Part of a small language model's weights.
Architecture: rotary positions, no biases in attention or MLP, untied embeddings, normalized queries and keys, capped logits.
MLP neurons of a small language model. Each row is named by its layer, matrix (gate and up: input weights) and neuron, and shows model dimensions 144-239. Each number is 128 + 32 x the weight over its row's rms, rounded and kept within 0 to 255. A neuron's up and down rows have the sign that makes its largest values positive.
After each neuron's rows, "fires after" lists the tokens most often just before its 100 highest values on Wikipedia text that the model never trained on.

L6.gate456 [112 107 135 114 176 167  95 179 133 115  94  89  51  40 144 161  92  95 114  95 139 127 149 151 143 156 108 158 129 160  91 113  96  91 157  66 151 111 139 111 155  89 128 156 114 104 167 113 193  94  80  95 161  91 137 101 178 101 121 156 169 175 122 109 100 162 128 172 113 114 106 168 134 130  86 136 128 144 136 166 135 158 107 111  97 163 135 166 125 108  36  74 131 132 192 102]
L6.up456 [ 98 174 166 115  98 179  79  87 118 116 118 101  75 114 168 114 144 224 143 149 123 127 104 154 146 152 159 112  53 122 105 108 106  92 180 137 171 156  67 151  97 168 107  96 128 107 149 143 108 127 130 128 122 127 126 118 107 143 111 136 110 134 120 116 140 126 110 148 118 131  82  83 141 122 205 118  86 196 166 185  84 151 182 181  68 108 154 166 136  66  62 137 165 114 107 129]
fires after: " p", " P", " M", " K", " m", "ag"

L6.gate717 [101 155 140 129  75 158 109 112 145 133 105 147 108  96 105 148  67 158 159 162 158 133 114 173  87 161 207 137 168 103 128 148  96 152 176  91 113  86  89 184  80  96  73 160 158  95 164 184 167 112 123  86 184  64  80 114 135 148 143 101 161 136 104 130  85 116 120 137 216  92  98  90 173 120 149 117 135 143 140 108  84 120 100 148 137 113 163 158 102 163 111 119 107 130 145  80]
L6.up717 [132 104 117 113 128 180 156 194 118 155 130 123 140 139 144 156  97 123 158 124 130 102 139 202  94 149 167 205 165 105  77 125 201 165 143 120  64 138 111 141 148 113 176 139 133 177 107 123 130 112 146 115  92 164 172 120 149 179 115  85 149 123 127 178 106 116  88 117  79 118 119 125 177 139 132 112 117 149 120 143 102 173 115 184 133  66  73 116 108 106 126 161 112 131  73 164]
fires after: " the", " a", " an", " F", "ank", " ("

L6.gate529 [157  97 152 135  96 174 108  99 140 139 147 122 134 161 143  83 102 146 125 103 104 177 107 152 152 149  94 101  78  97 120 110  93  93 159 132  84 143  80 113 140  96 158 159 187  47 113 104 157 147 141 107  79 111 156  94 210 122 150  66 162 139  69  88 101 105 175 163 153 180 109 137 112 142 143  95  94  38 197 111 115 139 162  88  86 105 127  96 151 111 166 170 150  95 129 171]
L6.up529 [118  92 108 113  94  89 169 119 150 132 125 171  83 104 141 132 120 116 108 121 164 117 197 147 158 146  58 101 111 186  81 193 151 140 118 126 214  70 107 136  92 156 187  89  72 149 135  86 106 174 141 129 169  86 115 137 138 138 147 154 173 151 131 124 106  68  79 132 168 156 118 151  71 173  62  81 143 168 106 174  80 152 177 110 162 102 148 148 129 187 106 107 144 145 156  77]
fires after: "==", " ==", "\n", " =", "overn", "s=="

L6.gate652 [ 99 123 154 142 100 182  98  83 141  67 128 155 181 182 112 165 174 144 181 161 160  93 157 142 110  71 113 149 176 158  87  59 117 122  98 105 160 125 183  95  96 182 145 156 104 114 181 109 150 129 136 122 107 152 119 201 173 118 134 113 146 183 148 157 114  97  60 108 110 187 175 105 148  91 133  87  91 170 178 174 163 194 105 120 140 115  95  94 127 103 128 103  74 135 104  99]
L6.up652 [161  87 156 180 106 103 154 128 106 103 160  77 111 142 112 115 124  97 131  87 129 118 135 130 146 118 134 152 147 185 124  61 121 160 169  99 121 164 146 169  90 107  90  75 146 131 149 140 137 166 109 107 128 154 179  92  74 128 156 153 182 108 119 162 116  83 179 145 116 150 144 110 198  75 114 143 114 134 117 114 132 146 114 138  92  65 119  74  82 107 102 171 137 111  99 120]
fires after: " M", " B", " in", " L", " G", " m"

L4.gate20 [116 189 102 123 113 185 120 170 120 156 117 118  71 105 140 182 114 127 116 128 107 191  85 118 108 157  81  52 149  99  74 139 104 118 141 211  91 182 159 125 128  80  88 133 140 155 179 105 136 171 101 160 205 178 139 149 202 117 113 125 115 104 140 120 131 118 134 128 157 101 126 165 132 211 113 143 159 146 163 164  27 155 144 132 141 112  67 129 179 135 132 122 174 188 120 163]
L4.up20 [130 122 159  78 106 170 162  92 145 116 119 165 118  91 132 106 131 143  94 140  80 133 176 162 128  79  98 134 165 122  89 161 119 112 150 183 149 126 151 116 116 101 128 125 161  82 145 131 153 181 135 125 148 135  81 120 125 113  92  90 100  68 102 102 174 136  80 150 221 132 121 112  95 145 129  54 113 134  73 143 149 153 150 115  53  92  80 170 162 195 180 121  95 124 107 159]
fires after: " |", "ent", "ra", "i", "at", " An"

L4.gate1008 [210 160 158 136 101 112 133 135 121 114 154  56 128  98 112 137 165 152  96 158 117 109 109 109  51 101 120 126 144 159 138  51  97 196 107 167 107 117 127 102 117  92 102 169  69 151 130 132 105 140 115 153 162 130 167  86 117 131 179 114 119 125 185 147  96 138 195 110 146 111 113  94 167 127  91 163 108 125  90 119  99 125  58 166 100 123 152 137 153 149 149 105  77 162 181 179]
L4.up1008 [120 165 157 167 141 141 132 138  90 156 126 129 145  98 138 104 159 121 121 168 192 159 102  64  85  60 123 164 132 166 107 149 138 129 108 120  56 176 134 136 163  65 107 100 140 158 141 135 104 133 134 132 152  99 128  74 104 103 207 133 124 171 164  84 115 112 102  38 110 124 110 134 145 167 135 157 108 111 171 130  51 145 170 104 157 166 154  92 102  98 137 121 166 144 127 134]
fires after: " at", " for", " At", " with"

L6.gate986 [131  95 142 178 115 112 107 142  88 192  83 148 125 123  89 156 113  83 173  97 178 162 105 171 146 138 212 123 173  93 135 158  92 148 142 110 103 146 145 147 130 110 131 125 131 149 149 134  90  97 167 125 127 123  98 107 157 110 130  85 131 123 119 111 202 123 118 106 176 126 125 161 186 211 149 150 129 141 135  66  73 150 124 107 129 136 141 103 134 130 123 170 101 180  79 109]
L6.up986 [187 133 144 110 138  87 159 105  68 153 118 178 122 150 108 108 110 130 161 137 142 161  85 137 132 136 144 150 131 115 186 142  69 102 163 155 126 118 131 164 115 112 149 166 112 130 166 156 172 141 127 115 141 114 138  90 106 114 184 148 136 169 109 103 122 151 112  78 135 144 108 104 108 166 125 141 180 130 105 136  59 152  81 172  77 157 162 160 159 101 122 170 186 157 121  75]
fires after: " H", "et", " T", " t", " was"

L4.gate761 [140 131 116 145 122 156 105  98 148 118 122 158 113 142 171 143  88 158 116 152  93  84  84 122 116 123 168 146 173 135 110 173  92 131 133  82 139 109 194 170  87 127 127 165 125 141 146  99 125 131 168 109 160 133  96 111  93  87 136 130 135 147 129 184 142  83 157 124 141 100 150  81 158 128 133 135 144 187 124 125 110 132 146 127 134 122  48  58  96 143  89 111 124 100  58 128]
L4.up761 [ 99 106 117 163  88 135 145 106 127  73 134 122 137 108 139 145 117  96  88 164 161 143 109 109  72 128 131 168 118 177  90 148 174  75 128  89  79 157 108 130 126 167 105 126 102 108 119 141 149 125 147  59 118 107  87  72 177 119 122 138 121 123 104 181 154  90 139 162 132 114 160 125  82 135 186 157 101 173 147  93 124 133 179 137 115  88  91 131 128 128 106 113 108 126 116  75]
fires after: "\n", "==", ".", "A", "===", " career"

L4.gate80 [114 116 177 132 140 171 103 159  74 105 100 115 119 117 169 134 148 111 189 158 136 167 113 153 184 100 128 108 170 144 115 140 169 144 138 140 164 129 129  80 106 109 152 152 120 159 161 152 168 128 151 147 129 178  99 116 139 107 125 134 126 134 147 144 127  30 125 143 174 135 151 135 115 113 117 134 194 103 142 174 101 115 136 137 111 112 122 146  70 172 113  85 121 115 132 151]
L4.up80 [138 133  81 108 125 108 157 155 202 133 147 202  86  90 163 108  70  82 174 127 131 162 177 155 117 176 165 185 127 114 103 155 107 116 101  71  85  83 123  92 122  68 145 149  82 184 121 127 121 117  97  68 102  73 158 176 186 156 132 152 144 148 156 122 104  95 122 128 180  94 164 144 164 105 179  80  76 137 136 127 124 154 150 123 164 146 101 133 112 154 150 122 167 161 165 138]
fires after: " an", "augh", " in", " s", " n", " the"

L4.gate925 [157 103 133 150 129 159  94  92 153 113  98 141 167  93 126 144  88 125 169 149 163 182  87 177 137 107 131 122  92 194 119 113  97 188 131  72 134 142 136 156  90 126 131 104  91 115 116 139 154 134 146 127 135 172 112 120 148 127 126  91 192 189 146  87 110  37 150 138 107  87 116 125 169 157 146 165  54 156 113 125 142 159 101  74 109 150  97 121 149 179  33 137 135 153  51 133]
L4.up925 [153 138 168  99  90 119 129 160 154  73 165 119 162 127 146 107 128 126 116 169 109 182 134 163 114 118  77  92 101 123 118  67  92 148  90 145 128 114 139 116 103 116 187  70 136 116 135 155 127  88 142 140 113 139  99 165 136 114 162 111 155 161  97 122 109  77 169 148 202 128 137 167 131 160 112  97 137 169  82 103 169 123 174  55  75  78 108 135 163 118  44 141 136 165 106 127]
fires after: "==", " ==", "\n", "s==", ".", "==="

L4.gate138 [151 136 125 130 125 146 171 131 159 122 159  89 129 164 105 130 130  96 100 137  70 121  59 107 130 186  91 115 205  84  91  92 110 132 108 150 217 144 135 125 118 169 153 172 126 162 162 129 164 146 155 154  93 117 114 102 159 101 128 107 131 127  86 113 158 113 168  79 114 148 105 122 117 149 143  76 108 176 152  66  94 101 173 206 139  68  67 139 131 164  90 168 153 177 110 152]
L4.up138 [143 153 137 136 117 148 170 105 157  96 138  63 102 120 150  67 101 106 148 137 109  85  88 110 125 154 130 149 136 106 146  74 181 203 196  96 183 192 177 126 107 199  77 104 141 129 177 115 154 122  99 115  76 175 108 126 168 193 107 128 156  77 127 119 134 149 146 160 121 129 188 139 134  81 100 101 112 190 115 159 141 139 137 123 127 122 129 134 106 127 142 127 151 199 135 141]
fires after: " g", " G", " bel", " m", "e", "om"

L6.gate883 [159 127 152  89 166 125 177 122 115 119 148 155 154 110 164 133 136 110  87 168 147 130 111 142  90 120 155 138 163 144 153 128 103  97  76 124 106 140 141 135 159 183  79  73 115  76 124 115 123 159  93 126  96 153 165 136  67 213 163 172 180  91 125 160  96 145  76 115 144 155  70 130 121 118 129 112  90 163 181 104 143 125 110 176 107 109 121 129 166 155 144  98 128 121  93 202]
L6.up883 [129 118 172  84 127 134 154 150 125 118 137  91 117 194 148 120 194 130 133 103 136 105 167 120 137  87 124 161 128 127 127 158 168 137 158  73 189 124 174 172 125 127 138 144 133 122 140 157 128 147 176 158 131 154 116 123  82 181 131 131  97 150 114 109 117 130 174  95  92 142 148  81 150 172 147  84 130 151  83 104 118 116 175 121  76 112 142 131  80 170 171 100 107 126  60 109]
fires after: " R", " W", " F", " C", " P"

L6.gate810 [142 128 111 226 169 154 158 145 107 121 143  92 142 101 170 135 140 173 138 142 117 104 112  96 128 199  83  49 195  89 111 149 147 104 112 136 119  97 166 125 169 109 152 157 139 156 174 131 126  44 175 130 170 131 177 176 119 147 174 122 145  53 123  72 108 154 146 122 114 116 174 176 204  98 118  90 106 164 184 116  91  89  90 141 159 143 158 164  97 116 145 154 111 168 193 125]
L6.up810 [120 164 144 134 153  85 113 144 123 131 187 163 204 148 126 111 145 119  62 128  99 109 104  81 139 124 142 110 123 160  95  79 136 114 161 162 200 116 157 130 105 134 127 131 107 117 156 135 121  95  74 116 175 130  75 151 102  91 108 105 122  92  66 140 149 171 143 187 135 122  88 124 140  95 161  42 174 111 157  55 145 128 100  86  98 146 164 181 100 166 205 170 102 155 131 130]
fires after: " |", " he"

L4.gate219 [161  75 130 109 112 158 206 129 182 109 128 102 110 147  92 141 142 104 127 101 141  94  96 106 144  91 124  40 120 177 117  79 106 157 120  99 108  91 128 123 198 167 110 124 192 111 125  87 135 154 140 148 136 153  78 141  92 153 173 133 133 166  91 141 159 107 131 166 157 160 121 135 101  77  99 123 176 128  75 147 155 154 120  70  72 108 119 121 136 168 109 115 142  95 108 149]
L4.up219 [149  84 148 114 152 143 207 135 204 126 107 118 120 111  79 124 147 107 128 124 148  74 114 133 142 137 107  81 127 168  97 113 121 170 152  91 100 110  96 114 180 136 132 148 152  67 131  46 138 156 128 129 157 134 100  78  79 154 137 109 117 128 113 130 156 105 163 154 150 122 167 142  91 110 129 132 107 114  55 135 140 127 160  26  95 102  66 118 155 187 124 140 114 135 101 120]
fires after: "\n", " W", " F", " H", " O", " U"

L4.gate645 [140 112 132  92 138  79  80  81 157 129 123 106 159 143 133 147 120 125 135 125 128 143 151 146 121 133 159 149  62 140 138  63 112  96 111 131 125 146 109 132  74 166 114 110 197 154 170 112 115 132 175  57 120 158 186 127 156  85 163 131  66 170 194 129  91  80 133 144 117  85 130 114 108  75  94  78 163 105 182 189  92  71 131 107 102 119 113 140 172 122 129  51 155 153 142 136]
L4.up645 [115 140 198 164 170 153 125  98 173  93  87 155 135 115 155 167  78  97 110 175 142 175 153 139 163  87  88  86  92 139 169 151 130 127 132 142 139 130 118 173  96 176 178 130 152  83  96 185 120 142 168 155  60 118 155 146 124 164 128 158 107 116 169 108 117 149 134 139 161 137 104  88 168  86 134 123 135 154 100 166  75 166 142  87 145 165 168 124  68  97  96 128 127 135 182  98]
fires after: " c", " the", " N", " n", " m", " K"